config.yaml
n_layer: 8
d_model: 832
n_head: 13
n_kv_head: 13
head_dim: 64
d_mlp: 3328
vocab_size: 50257
activation: "swiglu"
norm: "rmsnorm"
norm_place: "pre"
norm_eps: 1e-06
positions: "rope"
rope_base: 10000.0
rope_fraction: 1.0
qk_norm: false
attn_scale: 0.125
bias: "none"
tie_embeddings: false
parallel_block: false
init: "orth"
init_std_qkv: 0.0297
init_std_o: 0.0
init_std_up: 0.0297
init_std_down: 0.0
optimizer: "adamw"
lr: 0.000494
lr_mult_qkv: 0.4
lr_mult_o: 1.25
beta1: 0.9
beta2: 0.95
lr_head: 0.00576
grad_clip: 1.0
warmup_steps: 490
schedule: "wsd"
decay_fraction: 0.921
decay_shape: "linear"
final_lr_fraction: 0.0
batch_tokens: 131072
seq_len: 768
doc_mask: true
train_tokens: 1267000000
steps: 9667
dataset: "wikipedia_en"
MLP neurons of a small language model. Each row is named by its layer, matrix (gate and up: input weights) and neuron, and shows model dimensions 448-703. Each number is 128 + 24 x the weight over its row's rms, rounded and kept within 0 to 255. Numbers have three digits each. A neuron's up and down rows have the sign that makes its largest values positive.
After each neuron's rows, "fires on" lists the tokens most often at its 100 highest values on Wikipedia text that the model never trained on.

L4.gate2879:123126123133119153182123125131096114099138125181065129071101114132092128136096116147146134077087093119137125138152183108110155113126138104124119170105123150131132123139116137159120148126130124139154089113153125101147127129121142125131153128113124108131094169145102180073158111170140148105155126112112138085180129128148132160113152128057120156142098118099142142187138113117146120158104126129151116114139140136131131153123181164134112119095110131143178115124127099147155126101161170070135129134117099145139157143121115129128118105161084148152119109138126189176144127129112087141144174114141097164132121127129132138099156144113142127155134077138119112149149126136146112113153087180143163134112107059152118081090142190141124144110159140147154135147143107137132148092127090
L4.up2879:140116130123148141104107163082121124131142127102130124134140120121105125107172102124143123101118084102093137123126184134129143123136125083153128088115142173139151102110139133114124132120111106140123153129112144154117109124139113087137104140143121118105136131136158139186173142103115175135096136137143145100101120092154133107146075128085100160098127098108098153146166136130137130146090092134122188145104125141129205123139125141100109130164160128133080119120140109117128142156125126103121152120139107139112149146169091099100159077139150147131114098113140121097133123161087102126126134146111146130143107101101118115139106108112120082156152109087162153150136133075170116094113112125163153114091139176149128160138132162110082130141138112106145137152121141178120104087167139
fires on: " it", " It", "It", " |", ",", ";"

L4.gate2570:129112129135110139123132149116142129091152123172108162144172114130128142126150088107131110118115099150138113152147150101103118101109094126180097153092137190119150123096088087072128119155067114108136109159117121124145107095160128110152139154139099104141162166111118094105167126180175165089133105152131122128117189154166169161145142132107116160163101113172137151089158129073128126162098096115176146134124128103117084139133161112102158122164152147138144093138151120148118139146149149098103130128138095100143168138072105133158103135122140110130130148108143155141134093115102161150169098115134159133162124157108152120151166119101121165091118120113116124151053147185112147117148140086111163109146079115144146113145137153153162118159125190159158090122140126139160111173152117
L4.up2570:154118154165112188113116075078176139153073134124154134115132108152105095139118137169123128194148115145115157135152112106100125117120117179147153126117132165094095114123114138098121120098145115133142162110137129110093135155076109123181057168167143180155080095133096106129169130152103108155144146113105096141127114099127163082150117117118145136161170155107111135149142147132168158084176111142118146128144116149140127180104155101116119130157134131148166095144144143099095117140132126115150154089120120095127143129123154103094152092147133121143130156124081124151112107118128152154127151150104131179164130113139104136135137121144103126136132129113122093147152095079127117143124068175125102125117116106114091139124127121115107156120127094116108131148112129129106119103089091
fires on: ",", " P", ";", ".", ");"

L4.gate945:134110147136134073154092129115148115140146134089150166113114150155133091073090176115066130123139107135132136123128124113118158107162104100122148120163127146131105148102150076114071116108133148133099141144137139143074134130163130122153152130166110149140157131146136094158136135177113144135115176155175123184069109116148148102105171126110126102161115161090128115132133117102094121122141101140116104117115154098137117156153112125089134167130138095135168127110209116160078133129106142170104101124117110139120106125169138104142160157143119135088113104128092166152097136158131071122131140122168108152139139129081137182120148097129127111126112126126127130146121105090118167135120183123152177125129143102111093133130109091114109088143150115097147069106106128119123078147144175
L4.up945:151104123145175128190147123136118136136108164155143150142092079148108126161095077078090143144122142116134120121120112173123127082138143108142114111147111118133155141127089135135129120168121122135144092209134097093150122141082125119124166134138135103121113103150132100083177068104125115119118104156110132141130091106092133133125125128119147114076147112110110065156133105123112157170142136134125131102125113129058131084125112096105128120150138128131178138135139099154114108087102079144111116136081111172136109136092144091141123121120155116133140109130136114126144115081128128134134112050151121127114147160140115171114133121076108087126135114180126135119148138115109133142117142093105153123095125149089130126145145137115175126157114149115130117069113106099138133148123101
fires on: " |", ";", " .", "%", " York"

L4.gate1849:102170163134120178120094078130162146123133113129135103138137180138137085105125109131109130096142149131114086139084106149091149151128134140141146162135137102154148156113130149095110128170129144106165162070132120120152118108122153120160105100145127154156143113158146174106132152125119132124176107115119113140120151163106108077140134123120096162137135112077222102087119169121141085147136167102138137156065128113154129162115134130126170142082138115086128142104104111128138140158146156138118142139113124129119103114120130120127143117117092141162086118128120150168131096097151135141141101151083093147130106161083110141122106177124092098136126113088094163151176128121152180109133119096070129125156118117143145088149144108095130102133128144126109111111180131112133132113088110
L4.up1849:116156108074106162156122146144089106129154136148124111193090138160137152113129162122131142077141142103172117165186151168118121126140140159151140149166140122152114119161144104093118123134156111118131104097101135119134123113117121114070124150102097192117117127128161114123078129128133170149118096129099090151127127171121129089108074110155122160134124155101131121115135128118182103088131124166133116127159107147109149187128140105130130148156124093133136081101116092145106104138107143123157117093117126121097146101095113081120110131122097168146195178134109128146117092108095125145138121090135080123101137130113161123112107156152118132117089136172170102117165140145147128083200116094120138125141141146145154145126111104129151083079155116170081170139191118129127157156085160
fires on: "|", " part", " |", "ied", "omb", " Mont"

L4.gate2050:132134144157156134095089119136108124147094148111162129131114157150143130075154134121096157109178136157121126070124186131111140185100123160142140133131134099141134146133114100136123167104119119097117145117157136128141105126193108127159159157113146103160168152139122153104124165137089148079118148103132151150129089152126133115081134137123103081126125105101100116104135120128120136109165116144120126136113124121131137151139099164137118177140112140158209141123112116126112136102120139150091076163156135149112124156146108157137116144111144157132081162153133146120122186098183123134142119114128139090154089128104144127155151081106132106119135129134114142117118118141111154129075148104114164132141126152116088117147137150161126093132160111090136176148168174113166123112093100
L4.up2050:130107150122100127168131143130120156153122068140152114100162083103120100164123187144121153144141136136134146141153126123144132095175108155149131098162096169111145125122082168090112181133081108152163135116113125119180123112133151105113137140137155130086108108170169173146109079114118130152136162122159168145120129116094071152154132110122154110140176146124168105110115105098155130165085117108126128145123124122172154121094140076135133119127145135123101109163135130158112117094077127159146126108161150177126135100156121164167126147136127144145117165207139149108134105146129080111069154129122141078110136122109181138120147141125085181110114180154113146143146165140128123134131105108111113113102156145089138133106150108130066088067191094078161121097154112133127182146120151
fires on: "-", ".", ";"

L4.gate2406:110141130149105114150149163142115139131091130141159156160118127126114129088115123171121108096101108124087088111122145165124102140170144161130066110098166137097122130082124100081108133129116125160138074115097122123076075109136096100109166103131124111124098148146159105086128129177108170117148136117089145089117135191121134113176113158088141116126153142144149173127085128133130096109124112138154118138084121159137115172126140116118169121125087157121101154124113109155125122111137138140116099119135096112142117165101125123079132143104108173139110177123149134126111168103130157148143157149097110100138139139106088117167123099141171128131111157111139152151119091138162137099120121138123086170135132112107134082121123111084113114113145093135179124151192104081126123147098126
L4.up2406:157134137095142154132165124101100117101119109078116092107104134181174154078140118125132108123091122115121125136162120142127146127162107121135113137109146122114143098125128113103131159074170134176150144091169124151159132112142099103083111138098121124115107150159109101114115140130128153102106135161133134135159120100127136113173097118170138144110159149095148155082117091155074154161155080129146137096075124147103101147120139146130119119105148142104102138133109135150141101158095137146177083105106154125126101166150130141098106119085118145143120124143105176144094154098100105097111125151166124184071139128150111147144123110163140145131136094147108064077132105105115115090158112152195096094108107145101131149121114118120142136113148137136064139126124115119149105145114114
fires on: " |", "|", " can", " would"

L4.gate1912:087101163111103153147115133108038101099123106092093141113093163148137159147148136146116143134106127121149133095094125159158128123111150127163111163095131103130143110124116118089082152147121157119122088144114147186137119124145116160163115144152097136148119136147101133126121141117126142149124109093186110127139144131151127127151156133112097095135173115140124142146124150088159132118112101133132144143142135125116135145142125137138126114080114146115129116118103107180106114141161124145158120125139156139110174149128145091098115121124103108140134103138109140104110129113136090110116105138093156132097182112140138123171165110069126117137106132128150151120131120101161123105053120141098089073126094102141113086130134131158176127164110114157164104127188101127151100045115153
L4.up1912:061126169111147146150105141138154128103100198125137112153126102153119139146128104083149151102113137110152116127134114133166059134130097124131128125118152158126155076085109123133130145111141106103079152148125127159131136127135111149140113152133155120118125176150112114146094125130065139095128089103129125137093149125113140112114135118122110098114191153119138127129080119166156150158130168142149146165140131115107125124101172121110122133123130169084136117142100150075087147131115145133163119095153149094108114120117149154124137155151107157118141088158101084152160134135131146126104121142097121128160108069137140103125101149105103168131100096163177143130112164120119121067117136127137098100108090126121139168127151135140150098115130110182138145143149150151166123133087137
fires on: " as", " of", " or", " |", " to", " him"

L4.gate1860:092151108183147112112138180082151141169167093150133112126158105076127108134136146094118110127136131128134144120138181103096104150068090162136130120136134132122106108104083132143108059127142108150147150127136108129165187161125109123165145129167122164130152144115070133137143100155140120164126140102146100120136147133167124121124126074106159117135167130159123142127163108138088165130154105187165155113136113076115147094140094126138125138094119163093121088130131168144111106150108103138134121096128118162142151167139101109149130166135115143104132143110152153141105114162099150144114158127143119108148112154136111131129138120148143175083109129110100165127112115079113144105137135097133138134139139142144130119089133127104122102118123132146118118118132122131125124135137128
L4.up1860:104137134131092139124121128165151173122140105108181099105118168107146117135164137138176103114100182126146147116117131109137114131122116172109179145149118129140123140129122105111150118092120156141110115136182119133142083139103092157118100130146156112144156092115110114133110124166126125094147161150124134115118126134121100159095144127137158177125118120122134135128175063153105097097116084157144098080150111124109125116107124097100085116113124130101147112080127157156160107114141135126091160143178182113101127133128138112136130147174112087164163134171159113118121137137135135103156134166144121116112125144146118169119131125109087123085132123134122118118099144118113057142134148164153125114144116149124134143140150138133102133106099132150163138094119152134144105102133150
fires on: ".", ",", " and", " River"

L4.gate2308:131141133085140152127098092158142142121157164155121171135189145159161112123087162131142140108104109161105124099086143149104123186113146118133178123130141151102106111152120185117146136129121147142127096129117131118156105114141100131123144125137097089104153124086116149133127109134129144113095107111138104110102151183167114109153130109140066145140142108138137150127148184093141125127073138121129142100137128150113136121178164156110137138124116179106089153091131118144150163172134121122144121135151124162124144170134104106126123133141114179169118142142149140178115152117125151163113123093087128125126132143102153094113118170123132171118150148073149148096136154156134133079126148135126119158171155146124147090108150155110100136131109098115147140122128144120087153093117109
L4.up2308:113055150120153133155166144109101111105139108151145125119134103113139134115169136108104158142127138151138166165143097148151171160184121121128118119141118119123102108162111136154134080107142111117124104101123107149168108104097121067139130151127100110148136114105102188159133163109108148089135123137149166148136134149101115125160082114116130173127117122110116173110134148126133131080142126158138120135111123124095089094127155112130142148095131126138137132149119131126166130141112116092121105118142081111095165109090111107103132123119109135150133127149080112132102147086102161123129153191102141094110119100083068119108171128115137126119144166151155115130153121145168101137094102142143110141122124128174125094148149115136118151076136105135139142164168179105110162142114120
fires on: " |", "|", ";", " group", " Mr"

L4.gate3202:160086146127138117133116128157093102080111156140091136119117127099166143130153112094125109129116121104117137141104117119141121125134133144162113151115144122162147088131156157132109139120133089144103146136101135151126153140088112114157135134141095138136117143135107145165097165191151116118073129105131142111118179123150112082144115130117104143168144135129138125158156173141129122145149150092146137116181172131143136144123169103094115152145139207114077115104066117095140139166091140135119163113134096077111109134141132155085135139152138145124149115150098153129130143107057094083187103119102143150147132131120099123164140118082140146124114122109121115148093119121120148118123135128155114125103113129121130146094160133126133112161150181158092116127103080131125135105112112
L4.up3202:104122158143106153201182109182097102104165096141127104149114140144154142083129133150162117106115104161115138155113195118097158146119142157157149158148123138130080127128079127175133135155114138169169128177137140100121155149142137166133112125149161180111176108150126148098105142142142104145141157125122129159101091155126134137141145157114160120158130103141142148113115095098094085113148104114118107098126133137143135175122105141116124140069096130133135121146156105124120139117097162129103103156127146156117122150117116147135147107163110132097194138153108114131101143092127092113116122144109092123113147188140126128135166164095170144130077112103090148107074121085135192142104137072121147103139146135119153119084143079100122147087145116146125091088109131120106095127160135
fires on: " from", " by", " into", " with", ","

L4.gate115:117136135089153152152161130172130170082138107116113149126128123130139136175137168170141158127115159149118133112147134106104119125157132144141093126125148127113142163109116117067129141173123155213117133144128140120133114055125132145130161111126137132127136132185103119131152121098067115185095110120167137164085139122098147097119153142128086123146174162109140133149108124141131109129073166148137133138100092098117167147087171163126104089131109134098141187096123105145164133121163127119157134130122134128116136141129181148163113111119139140162090139110106112141142102129150135107151123112104107087138115141105104122152093166124114124136126094120128110123124137142172197107098148141150148104130085134146132119146088117107103104118096197112118148125114127118127135121146125
L4.up115:137116111112155161102167108148165124097099105167118100099156095102125118139129126107126163173122191110114160150131124125110131171165142117133105190133111144103120118174113115101114125124131140143082113112150154116162148138057144118129172137135153155127119114132132126110167102157082119141108115080138155117097082125140103130126154110139109157164150140127129125126112111143147126147122134160136139129121091148132105142132180161179138062148123082112137122132092134136107135114178129096118104116118108110134139106104156110131141120139114132121097166087140133119130097129063139146113092111114116111147135129111100166162119106107130130070101087106110127134145156153091140103119098146104121092091088121157100128138084085138126130105138139105120164108162122144137151122126121
fires on: ",", ".", ":", ";", " when"

L4.gate949:137119123113135120154105145127101122154142099079120160083114104122140165119085108096116116128111101171117141101121118116129107158150129160116153164108130166107143136097130092147047133138145089144111115129112130106104122138136079120114101127140147139095143128112123098106110129123095122162132138128167121094157135140212138137086137115128146129117131141145141167065169125125079142145117157128117076141118113110116095100149114123122128120171113091114164135160099136162103136104134139142130168162094172114152153106137132134167146117091118130120149143125126142141125118112151059116127136140117126101130076097139122121114097101137136148120149134074084109156130086142139162130128103101121117146123125131100113112117115165179113104105081117151123120126147120109108134148082141
L4.up949:120125129170137118157100104110103111115112124100109137091126118142152151148154116134116111086130132128136148102116158106117157094176113115158155130121154177103190125143081119162103133083170124107137109117113151118122169118101115082139055142158168144136129136150092129105102074124141124146127128158099133084141125131129093142116158141105113147084146170098151132146144099169077180132133118100127098126113068132146144105158107157149121151165144138142114087146095094107135121107177097150139130102090112126120124126107150165147143153124066119099162102095148101124118149103101131148146119095107123146124120137133133126079100110117131137164146153149094109179136126136072137157125147112126127123127079103118133106133135142119131129128160137089112127131142127084130085085157129
fires on: " |", " by", ";", ":"

L4.gate420:166119132123173165143098099137098106127144171142158143094117137126111080098107114124063161073112121142137125116128124130120179109117137116094142116116109117132136114168126155134118157151161143099127147103130177114168129104146074120127129122174166137141114148124119103076178114139097106113161124142121124125120080177136102131121107094121106139143139118182165159162143118129090109168154049128071095101108128136125123077140118191111197128115156079096126122158137097167116150083148133095116131101134106112108135162123090112121126164137113149101099121127145130147140086134131101158116099101202117119122099118153097157122118112141105109122142141129125133120123100156083170144154152142100110144145131082111162112130138144143104112130186106104170103103140157115097130117138115
L4.up420:143152099134096101096094096115145135112120105105132148144088152123179094130139126147167130133120124145111138127095123131098113119157115117101153046085152109081126133094146123158143121159138127146097114102134101148089138128149135176150062123119153123135105092115142112120137116139126096129134126073054108106136120131132128118125123150150135160157145116191184141123139154127139127124098129122105142081118128114119171081122155106114147093101164120139089092151113154166155083130154121134121152118154103117139099139098171091096169091131209137117103103158106166148088159136130168169131144104122152171178169123089099148122120124148165151144149112118164098133127108159137123127123124128145140088158158124077171145112052151109125122138140115131154101149103168121091136116115122
fires on: "–", " |", "6", "3", ";", " A"

L4.gate1080:140126155116156097096127124126131083073126114104134153140150130115108137098104144146143155111146157156112121093127103114098138145124126116146115107114157110117130107139123110111131116152136140104131151090121129145125109144191140126082127140113143089126142129111097113109116130099056166136100153097140172142110101138114136112111134123123131129153155170115131143081149161120117077143128133115129112136106145132131137146102147128106097128137149152149152150153141094161097142115175141153109135139129157138147121104120119145082103124065170138095076104105140116134147119145138137138131121107148168117144141161108123131134133107110152094154148124131141117108068132131131105086078149141106103110137147102143158096129104187158081121154138145101139176145145123060112173170147102
L4.up1080:124153119123141150117148149121125124155128133158143131161177154136130141116144145144108098145126153109160145143118164101155147123089180160123161160143127088093162136136132097123163086138096140117100073135127139128144150129131142092152136133126133112138084099126104131136167120103088137156146100100153147163158126137129145157127093121092147126155142143113162143124162160071127146126155138146174106134145066116104121105145175118097104123130162102180182122124109111101149103139129113143114154081120096121116151104078144131135128111115102127127107103126154108111152135125143120113102128137117109152120174115130141094125150102117160100104067111100115120139110131170142129099093103153130132110099098144117110108139096130098133099159154090116121119101134097067144146156123130
fires on: ".", "\n"

L4.gate2491:117127185146142144123105159146107140148155119144144136118138109113142097129146156114132174151129096089151151092137149115105119148137101090137120134114135130126122129138123127149160091156176082144164187106176103120146116118112105125146091118185106115127174136134088130118101119153120136106108147131165136154139199160146127124097138160128144157133114141130107114179100090123112137158142140187157137135099141129121113127180116075139102080105057104110096176126145191118159098110134155148157146108180113144154162084187136095132148132127110109149083158140110114122123128112126091147149095154155136123165136118122130142152118116121109060124155111142131163105184133142113147132146146151113102109106123097120128110174138136089131148138106166182133122128149129153147126083116111
L4.up2491:100123128101141113100098181126116156151128121143113102090142110110129123147074147137148141104116139099130087156135152092109163081108163139128069094151140119117164150141157082170145098126125106125180124174123135127118123120126098154131135116169155141136148115168146143103166119142115126139095134086151122145152123133127144161128163080118141156169097104117107115122093102058109159169143137141158152134099171138098152102137136144126099112132149134142129129101133116137125174115116121120135125148169143133114154114160135149175142126144135119159142105137157099100145160149145122122126140169125136083135102169133108122196134092106137100068122119097108121100148148118146148136101100129157120121093096132133086109136091124135095151108116104134186117110148128168130124121132098
fires on: ",", " .", "el", " and"

L4.gate1939:099178144120167131077132119152100135104132091123065134111100114105138144117101175130130135108157142123146167101141103115129162148138122112160150151165114104115065133117099132112064161152110110156109143133086136141112143137118138132103128155107128137136118141130118126101104134201149113112126130114168113174111107111174123105095103132097155119163107157144143104160137116162145109088114135113138154114099108098092150103135148125141132137146096162134122097115145138164158134137109104083171117112128100141136120100130101128168130080136121150121121143143130137128116114117158115128136111120135092094122134161152142095115133154134111137141130116152119121193116104097143141160150156106144137154142139132168116099133101122127096081060128117147154135124102114144147106112093153
L4.up1939:112143131133144183162082096112111124134104138113131117137136149096115132133131109146103155146138111096093146128136091109132116073142144159116111134086139088136164110129073125099150127083104136130087134127142133141163087098128057116127129104097116122190137138126100150147139124131146092101121151113161085099170108167145172109128139162165134099143105121090174087148122110137130104130147130112137164093151136131127112115145168101142093112110174138146134116112147132134141099111098073135093132130104154116141132118156120144130112121123171130101119147132074150148104142135145104141131134169110084111099107180134098161164152117138141138142141131121150128140078161136192088115113147091118144150143149130119151139095144120175120151163125149134111117108161116151123147153117139
fires on: " of", " |", " the"

L4.gate1556:110130125107142161122141097179131122163148132101151159149160125124090094159092140098153093111172139099133125125144141148116139149116104155128137116090115075139111133137109214168151123150146123150082137115143096134128090132101151108121076133168124124173151094100135153136096160198132175153135181131126146107140152122149149134100111117127154134122136125132133103118121112150123105125127140127132118127101129096123161107092140147114122103162126090098070086092113104132127133140123121108096155098101096098103120143132142109098137099089168145162126134171105114120169126131132106101165136158118132108181099117136118125157131104085145145081091126134082161158076097119125141130094112130128125125134133110135096105077101124143107100103139163139143137136119095131111116122124069
L4.up1556:103107131104138109111123111107115162145158121145143087125155162103122113114182123118131159151137136135154172134126135136139136136134105167105177158173152132113142134146099141174142124133147137136131155178156129162152172151152152134110146137105141171102124122106104122145105144140121125130121119091142154124122161159155111112143133143179137118154099118071168079092125143145143087114163131114102142131122153141141152108126110111093067129134120112093146135140141154132121088131127126160136129149133097119157157099146156140133150131081167098156069137129109162148125152106149095138151099171133147120141113169174061078119135142077162126100115089113109139153149142131152103097133099109104136157167153148067131118110167142080101179120085166120120141108148121123117146074134133
fires on: " from", " of", " to", " by", "ied"

L4.gate2767:173139133157130099129127123137085091146143064102159118128160112135125143073096203111132118069168115144124132091135119122145130112144141135138121127105157073112135163131125118110128131118105123118129117074128155136123082107142160134127139130116152143129172200127133158110076129141090142146085153129132119134106109122182142090119164123081149143133100145167151135129150166154129079118125115075109115131131135121149163101142171145122142103130161148178141123143120130097082129088167149126091120157140136108127149107116121125103137149126151114137131131111102130144117139084124121142127144134137116133144114153170070121087167129133121079108114098102168101115105083129126136109157144067092117135138136106134113154112100181142104159140132120123116144125168137155123171134078139
L4.up2767:127145109139112119073130159172130093127168172136151129107114153143144141072107114094158160135124097158138122124140155117150142144124133128138065171105118115122095116113113130108125120110106123122140124155139127096166116138090121106122093116096081097136090131128161157106153104085179123112158154163160110133138101100153123082125160150120131146151152136118117093133071141187130122114180127091138120143176113153104122149130164128118079158159150165167111139155131124119141130091131127154092171131115122115099109133121153104073140142090161095121155141083131115141130140122075117102117103141123161094087097173175142154091115152107116106169142148125141123113112166117126090151164152118101079110151136122136142144141140129108106151138150101145137137112120102104144111101109124
fires on: "\n", " of", " According", "According", ",", " with"

L4.gate722:123155113121131101114139131077093173157167096101106151123161139124120142140084115105131140122085126153118154104172105083111129108143096172116077108116139128110109134104111105131122136100146109134122121171109100119088149122120096149126141106081126130125156160135120105124106121134137095152096173114122142112146116127136104093105100141090138111139140140131132112099111098151096128146138088108154106114137152102124114134131147140094193140136134138148132167158133146110163134133138099160116139115132089117129105188114168149122124115098091129116134112141136115127119106148152144127092179135131151131179154161142103176129130128133175123130111137104130116149132135176179122135095130132102188115143115115092150062124081108185112077133165145165129143134189138100098099135146191
L4.up722:086106116175113088124106147106160135168157099114128155133120142132124131168119154143095098123127125105109120143122106153145133135133154185166126098060084118153127158096119123121161134085107094102115130144130114085188143083108122114147164117144151166132152123104145130109095103114141116107138127134131121181143104157122096131141144094103175116073130102130116097140125171123132124127108132110122112104112142159096133178114160117054129131114131093097149145098108138092145125171089103102062095168116098121128156136118113179119180158140149155135103116158156149114167173140095132136100161136178130136150136123133075166122127102122154124115123105095145149116155146114126098138080156155045087120121149167092114131151150078093075142125100110143131128145146096087122094156143137
fires on: " |", ";", " Two", " age", "."

L4.gate3051:173142112138109118098115119106089116093124130057093106100102139096147126096124084117130178122124117168139178152101122118127145129127143101116105126116126137062113137125147119134099109105145113124085161122158082151150076125142140133090128117142180094155135090133118149111129159144158105117123112138169124172108133179135157113129119121153122160146122109162161133105142145129118115094142132163145132105150118105122146155128158190106133124125083170157130131120108141138153154141089104126098158120142147127149125113116117115129153110136161138131096107157129169135109104136130148128126108121099165115135123085123119159119158147138146102146133049140164154134108121156133142114116136117099183154196133128114159117125118118136104104096142136140130123144142099126098147159128116
L4.up3051:090158127125094137128141119151104108151120107094151147124103172124142134128117132110105130181101131117152120118099129107160143120142138081171123132109179116123153172177124142130086120136136121139133127141119099142140108107137180115099123165108145099147123115139107133156148120135190117136146132114133140102113140164101161125101077113129149147157108150132136160153127108118119097076175113128146140063214137150132116126181150166117150107148139146164146113073095124159153102170131107109127200153115149116137101143139120105137101110138137111114115129150099112157109138119074117121126135140168107113107103139118111119138174116124165141165102077141143129141145157114104114122100113086108157128135119166109129132131115136118147164103153124112172119133113122138122146170135128
fires on: " of"

L4.gate1390:146100120114129119108195124141134064116137117099146127138119062128115151127129122099117119181136105137099110058126149102093110120114132100147130143152130111101098170122098106140099118086128120134080151137120137112162124094133075131153148127127152108122125106144091162124128120133134191110095144148158146127068147101144089125123102160086130115169119101095140146108105136115129150138138138092100109173103117130121097154101137126145109143148070117116160148103146140131113124120148137134149119124169101125108109128110106148089058096141117162097108096090104081139165137122127105120113112141125166133148110136129078088120101100129111131094122133105104124082087120097103167140160163117101139071152090185130127083129113160133153107140091120110107136146137134133133126125115099
L4.up1390:090123126088121145128163106154163128151157110144116102172116130145145129129129168141127093142130137162160115086133123138109115132110126121122141142155134088150111136107131119117135081093115100070159129144126123118124135127130157158116112124137112116100087158125118141161110137108140123176094137136139160115094142144142131119112126164122130156151136153162146141169143095145129169147108115118128157131140133173145111110120139134103103168144098083113120103105194109165121124099170135138122163138065136145130134110116097137163107121154127132128125089103153099106136108125142151089138180178168118161072140127120147164103108142115128093134113136138148115132123105118129151116141146121117127090129163124139118104159135123141098096138132148118121125135096139116175148127141139
fires on: " him", "==", " it", "===", "\n"

L4.gate2207:075131151160127142185173129130151126086139152128084134092114113138114147136126175109130110130135108148136177119139169148144126127143138114103143087141167133137139094116142100121124150093153104130126104142120146170161148125099107122151144098162125134087156168099136088100133114180130185150103123110131147123116093104166130142128121156092142132126171144136132091114101121126110088120098077122175106120155143102109129132128150136130125088113109102111127146110141174109110125133128137141132163121100176144148139108138126111138157101144115098151145144129133125143137145149118124156128151115139143152160111141134148102150128111139141151100076090133086125118119120136103133129105135121090103121081126124125159119140142146083114112154131164152089150104150139123126072154121143
L4.up2207:116158127105123151106136145123136116133114116134162119099121132119133168141111130137107155116123109126129123126165135123109159096163118116156107143130166150138153113113158157172152151178158143125110106101145166144087141138098102116157088126150112135113158118115097092166134179129108142127142093167132099084138129128118138124166155124149146171110123149126130079164142121111139174123128146213099126104148118155107179131097102151146081150135126121148113114136108138124115161163138143114134125165154096152113136089142118156113134148090128119148118108136134151106105157136134101140142103162117124076138136124177187143142144108133115154174118138090139138105137134121135184114149107164124130115146153164138121139134174132096131132122120103116172157128077167120129177103124136
fires on: " in", ",", " |", "/", " /"

L4.gate324:162131125135115132139100117140141123099104106110105118100094182110173133135164165142112104124145129082146148133101131100146118096159125152131150126133152109100149070110104119134123123163101140119110126155120119131120115080149118143107135122132165121119124140151167155136118104079132128095101166147113144186102151134143124139161129115142151117111224130123140102159112166116171142153132086155166153089130118109146119146122120125096116123143121140124177088145104111115116136121096134129147105114153084144112120172140144164154155144109111117123095107150135147079174161104154132123145084168074145134128123096153165165157099124118133154125105147116142141172121138147071097115082141116151097086124147118155114068142190083134099095124059165151112084118099117112125123107152114
L4.up324:150138122137103081111149153106145124149149160149122144106114107125164134136111137149114140106090131102131133162161100132144174114141123118157112150114175151169160140118135121154140138171100116157191141116122159142105171101148103153139109144116144091048145142117154115144153118126116133147145098121124113125132135111070155141129145119113156107118119150110139134148134075138121103159087097155130135127204137155113148136127156119106132158132086120120134162148111138147147116109132162115126137103108099081101121116135118108104118133142141132132141103145096143121102139138140154095116098147107130167154185139083096091184124107146122114140125112134112123107131144127092127133146141095138092104163077114096154144157131103140130106119117117120150141121136125144100095159108149
fires on: " (", " with", " of", " as", " a", "oc"

L4.gate2088:139111176130117124130119125147125072129166137148114143164114147149116093101137146115134103144121129134121138092101072189153141096127136120137109086139134171165094143142091177093126138182116099106179136158117138109139124156149140138164165124126099093079128123129112080126113115125135133126118107087114125121070106115137151154093125110141106119113126112167154077138117126095136119127125105134157083124123133103092119159144126172084127127143102090127131107117133104097084162162117163083144123163144176121112103120103080145116127101088130121142121126150148120114102122162128126103145159094149094189129099122108104129119101087123169086144116082098127139109097107119117134160076144097132124152115121142086140145090122110126119148129111127081158099144146155071150083125097150
L4.up2088:098119130101182104168108140165105118131107186144141126160125146123140141131087086099080086135169110123118097103121140171127163098136076123162152118135116136147104157122109114118154110129113161132141102158120147092114136161153117131192117132126106121105119156100164088149111105145087124172136137100125106174112130118103134132112146183138164120120122179101133146084156108104100157134146134151129133132149149128100101114167129111142123142116108093139117103134081145148131158126131116079112143141075155143126113126113099120142153112157131185157122099145143116089088120091119092096128118126172110146129126121098135125117137115110117116077125118147124144143120132135118131189147140166083117134128072138117096189144120159140080122144111122127119080148168131098126142105126065
fires on: " |", ")", ";"

L4.gate753:127092145121143109082106173109105064137165114135128157120152165144129124152110059140107160124127114127125207113068083155141116094102150098154168138139139107136147086116132093134096131150131083112120159152121112142078111092138116109165110114122135102095123175102094131131081165157124161120136158107129144127105112144152115111116092131133147103144102142121132111167147145171148091132162105137101143138165123115093134127171145129086138112153153143132114114142159092109097155109111141175113122138155065104103139146122097127116157126085136123100164156128135107210129130127123147108152108111133105104124090105132095133128159138086134189135102152096132116184108105163173116088135105089093154103167174145125121114061067119150162123140142117142154122126113065128153087150092106
L4.up753:118159107121137149144136121092109140107196111137098145136132124148137103167145159173089120156145136087153147113103117109118135148113125106163113133122118128175088150105083132143170157151122104166156088098157118125130138096128136116122137123155135119130092116137099152096117155158127100111123127107187131093065131108119116155072123134116126126135122099111162108121129134088137167115138158147161167099109109121145087140099088136151120121128102110093135150155135122160106135112078143170170093123121080148131126136117138173101122131097148115155141140165133187101130090075155088139121111085101104107177134132109084095126101125126122098100139167109140156150127149078135113120103162131142121135110104091098083156076141097086115105130131117119134134114126098145116115100126137
fires on: " of", " with", " other", " to", " from", " Total"